Part of a small language model's weights.
Size: 12 layers, 6 heads of 32, MLP 768 tanh GELU, vocabulary 8192, 8.59M parameters.
Training: a variant of Muon for these matrices, 140M tokens, 4276 steps.
MLP neurons of a small language model. Each row is named by its layer, matrix (down: output weights) and neuron, and shows model dimensions 0-191. Each number is 128 + 32 x the weight over its row's rms, rounded and kept within 0 to 255. Numbers have three digits each.
After each neuron's rows, "raises" lists the tokens whose logits its output raises most directly, leaving later layers aside.

L9.down159:112071106153098126094104127151127104133068126088162179149108169074147112205143106126129116135126108182151162134116112129107139104124133092081176169217176105113134107087146113095158138135096107126146084155117137104153089179136081146112136109135137137075105197206055124108158097156101155157117111118158148155111232079109117149101124148096087165131073112114085088143149126168149177154098120126141113105147146094109135086088131131103143133153161192150112139148131138088161082141138107143138102157097080149117148144193142135137066209149184075199104130090066136116119105120129177109
raises: "quer", "ment", "ures", "til", "ments"

L9.down52:150108168163142088073115100109089188103121124109103060136141077154119193093184153103141143161065114144105201124109115194135104107122153155163131085113134137136130143182129130097102160143163126168112101123159131074162131162133130138150126130164100124093096063092104104181073120132180137085069146114120162103116136121087081086118143142168112095122145129192115126129162186144168136133133093155079179145136121170051147121179175116184141108074146037163204124095133140125092169113131120111114105134139139177095128171100192112168091164132160062107104156098107148093150118143119098127
raises: "ur", "urg", "rist", "urs", "own"

L5.down202:106172199173156094121121102143109141113134111094165167127153118144106073125131131080106161164125140112075163130095171102128146140101098123112168086193118163127152119148117177195139113154100081165099125119191180141095113134122118093157084099125122133213060120127148086126155104094074122133131105068134104184146189152154177149073153078121088114093085084139099166104168142125053110088083096121135134062140174124085133153103142200163129102113112107126102124129128128138133138151126198123177107124111104119127203127109154154069077139116160123162111172164181091103156073152143139170
raises: "\n", "\n\n", " Location", "bro", "spe"

L5.down597:094095155155094108121107139100143186114149147093126201150126079136180122130143185138119178118084193134122144132141138144137170132129189130154109125145166159201120118120160123152057141113084149089154147165128125117141095128130116089058110203124133082130116186131111089149127116161128041115115071139112102109157056172092134117097140101099175087060086136129144148104120173076129094150068154113129127160082122081119122168111182126043114094121106061094093145125167113149128113116179132155096133100159161105137159142139137134083147140170136130160094190142154132198170107166092107087
raises: "ted", "uing", "tle", "hed", " mentioned"

L6.down453:097133114113212104091166132208118137159081166105060110090197207104131136108145078178092146098179113147144111091175114142133081122132129126161128137124154130114138128136109073129141121140142183175164143139111097140114126133132117104106149124097135071153127129079147146104129158103128023169160135117087133114155123138115143071103136140198087049141122207107125109145137047106089154134120147108166161133100155139111170140083157147190141121112160154098160132168099140069147102100158107092160135132073138093131104141188117137171108108089089150129125128119123105198158045104136129100
raises: ")", "|", "ée", "=", " ×"

L8.down130:178106153125167153139200179099086141165091130137135139109118114182136097150132088185144093111156134089126115060150122141139151114157162083111154113229110158151128119108086113088103154093138150144138134128154089059137141129143125180105165091104154101143136055146076092142157107082139131106079102123116082088121096072135160083144148060108135115104122153089082144166138240139160129108149155118134141142170167163151106090136126140149112186086157081117135114093216145097125116116128117137164169095100106177101185173153106110157126119083179133147093106099114150100190145117117075108
raises: "ion", "ory", "ional", "ories", "oria"

L8.down309:104082127151205123128172152099085177109150147092090121098157057123072114156129097114103135102159085127117142143144100172070120101117149159142125137064065111139148204125138136102100118101138100115167156169083149126142176122134109095208127179073123137122140184120145076083148160079109164118126132092129079181120162130145144137076150203102146104106128098187113177104110095146118166136139149062108159146154174148137083091109137163151184148106159106098139129088163163135135085093067149082108127125130158146121141118167138128166111107072114089123194129113177198119152173166078102126
raises: " days", "rac", "row", " years", " months"

L3.down747:105135157139117144171129149050146180149118129180094153131124093095086170168159160129108148136132187103187189122177109166141131128130118169117084172172118169137102073080123125176138117121106085128122074184129123073138152148088114123135092126108077115142163083126138127142105111165115173148128122118151090121146134120089082101075116161148120136066099091149130211202137098102101142155123169125096080137154106168142109110162125091063141070092165068172152123142142110108128127098105121147162125141196144112115108137102142112190084134101135075166100056119076136161187134148144196062
raises: "ue", "uit", "u", "ub", "uing"

L6.down468:164188104180111147157193117101125128140097119086148061140138133097151111149073191101175129171150146129149122185160173089190141117171125127162131102132126174147137120145122119085102149170144171078108173139144147123157150127073196165175125053148134158155094185049118157087141124126077121128146137144092102077127118087095077085166138110120124070062136131088125147133140134121122124061116143095117161122114169133132082131099170136098087142085147146109120035071128187130134107124163080124095145183101103082124098126130122108167073125131113133193132144112165099149182178125103129142
raises: "ary", "aries", "ione", "ora", "ori"

L8.down312:137140115157111128093113125115119096107109144216092113113101125135087116086172127164150153142168084126026129146164153122114069163109065136116123107133142181151097142119101162118118130150153108120136157131062087182160090192120125100134125160125157098083125207113114167097096108131171157130159145111175149113158166074156159111148147114105043119078095133124099181084055136155095141150109113190105158143119126144109162185137133154117107172095158041128137110145147126079179125119144157153125114129132123113201073174092143180146122111145173111175129147076094129120049118131132114175
raises: " its", " their", " them", " which", " him"

L9.down64:135102110173160137184111105167162135109200120111110113139119166155103141130075128115129093184109169161142082140121118141125108090107107126174166156141142169187149098152122185150095195112118175085105127110171154091102154155141168114127098146076161140115069059048123122130062157133146176135145055141149142129158113153077134113085061087134138196116128119132134037114163117025122123080087087107114115124151122131133164146127115117124117097060109124121126132133117121153102142124118097191126160121161145164149120099161151124123110128121054080140196115123142164095171172159186148111
raises: "ue", "dis", "ues", "ly", "lands"

L8.down210:139173089138156097115173125239117140100150146129109124144139116131056159108082083086095112187073191171131050137135099153119145144146158153116170154138101086142179101142182169089154136166163165134102127109139126126115129138132096080153158180113109107087118161117124139164058105153126162119148050171168091146153088090121083178182115096122091104117100133096071084162157124132137125121105120162151120165149137135112103095137153130119097141093114111120134170110077114139143134128170126115091133179206186111092088116167132128134117138145126118150118177123101123144132022146193120058
raises: "ues", "lect", "ight", "ume", "ast"

L8.down217:161107225108124168121102145162105146140102164157105158155151148119035082098128152140121145124135156127064100104175112093098109126133066135056141137091139158104165090101185102087101077157091142147141142141133091135140178084164106091153151170126170118069199090124119150160080174198126184101108098122127134095162122143172108103068122133154139145112149107155186143116108142135153092081143143140131112096169125135091187111221183163119096142078110134131168170164130108179109111096120082121106143130104130040106102143147134176106105147100114116126141125118120074113121128197141137117
raises: "ris", "rian", "lem", "lie", "ren"

L9.down371:131139095106131110117149217174072147134110149132130133117149150204173050180109147078139179115112143145137121113164162144131086115164123176142082133103123124156108109139116128108187117113099095098151143135090092141085099117136080128121124131152100141078125095029112119147206145181142082120149086134136109119146103104114108144185160129114135200199132127097105112132065113130171158100135098105155109117122086130145138140151123124162201075111148136173153101142106137163178136114118137075143082154100143133159098193179125170145096132116067124089152063168072156131214121109070123121
raises: "'", "’", "en", "ét", "ens"

L9.down323:153077106108137166165154137143134161075165123190117132133104120091115131097144164117107135038109078166129136130129185121140150050144126157136187167128101091073116063118055127165129177173147152118161102133241132162168150082127097124154110110154073114121136129131145116142134102093088126166117145076107086144111150125152156107118104121167129134104103124061105118133089151116120137106191103174136095084110101127086089156120088135159137140119142156066136160158191096103071133175191114128153135111176187124090142128126132088101167115083100132134118098116176132165148224113103158149
raises: " however", "\n\n", " according", "\n", "ber"

L9.down614:197114104158081073149080150123180107153107112120120099153105085127165101023149114099115135173125146146094153099125109151123165110142105126143105142109171154178148101144129169118155133144182094107060113078151143141148155104135150083145163149164122100250088147116073143112158116092113115143128140116103107153161134095131110163133126145125091123175097152149098120105147124120109130095145156187096129124083175147078097192157183154082140124141111129123109109094129127119135110072104175102103131163179183143139143118122113097102118126108041092100143124149255101109136187126127103162
raises: "\n", "\n\n", "son", "^", "  "

L3.down414:122210120157203122127151122138067143106167105129087157101128157164121107116142125053088197160123177130090106060093184124117198121121094147150157081142159118156171118102127196089174154123140168181112114103154168146079141131074120055100118146149127139159051148131169143145080085107119159121138078067097096146152105122089111134074181090090116110094141160156137162134130139131079111070151101099127128140117124070128151106159117158131144142137104126062105120151083138103132142093108172160103119113114143159153122128132193185122145140138122143121121144132225111088194124096113156108
raises: "\n", "ize", "\n\n", "ities", "ity"

L9.down63:160113157144128143104207169145146130143123145091181157111106141178110146090142153193108107082164145146156128077140095114085113065089106107121141165073079105150174116117127140117194146109163125142151169125124110063148092124081142115083113054142168166142111181111079151175183092100137132132151123148120149140159137140129158106188127178143120067108094088094133120117178135089145103127122158123074192106078113147141108100190131110125138088110126135160144099118038152107075119061136060103200106143117156122135157094131162179130125162075113097182183112107111114120142203145125120125
raises: "=", " include", " into", " between", " included"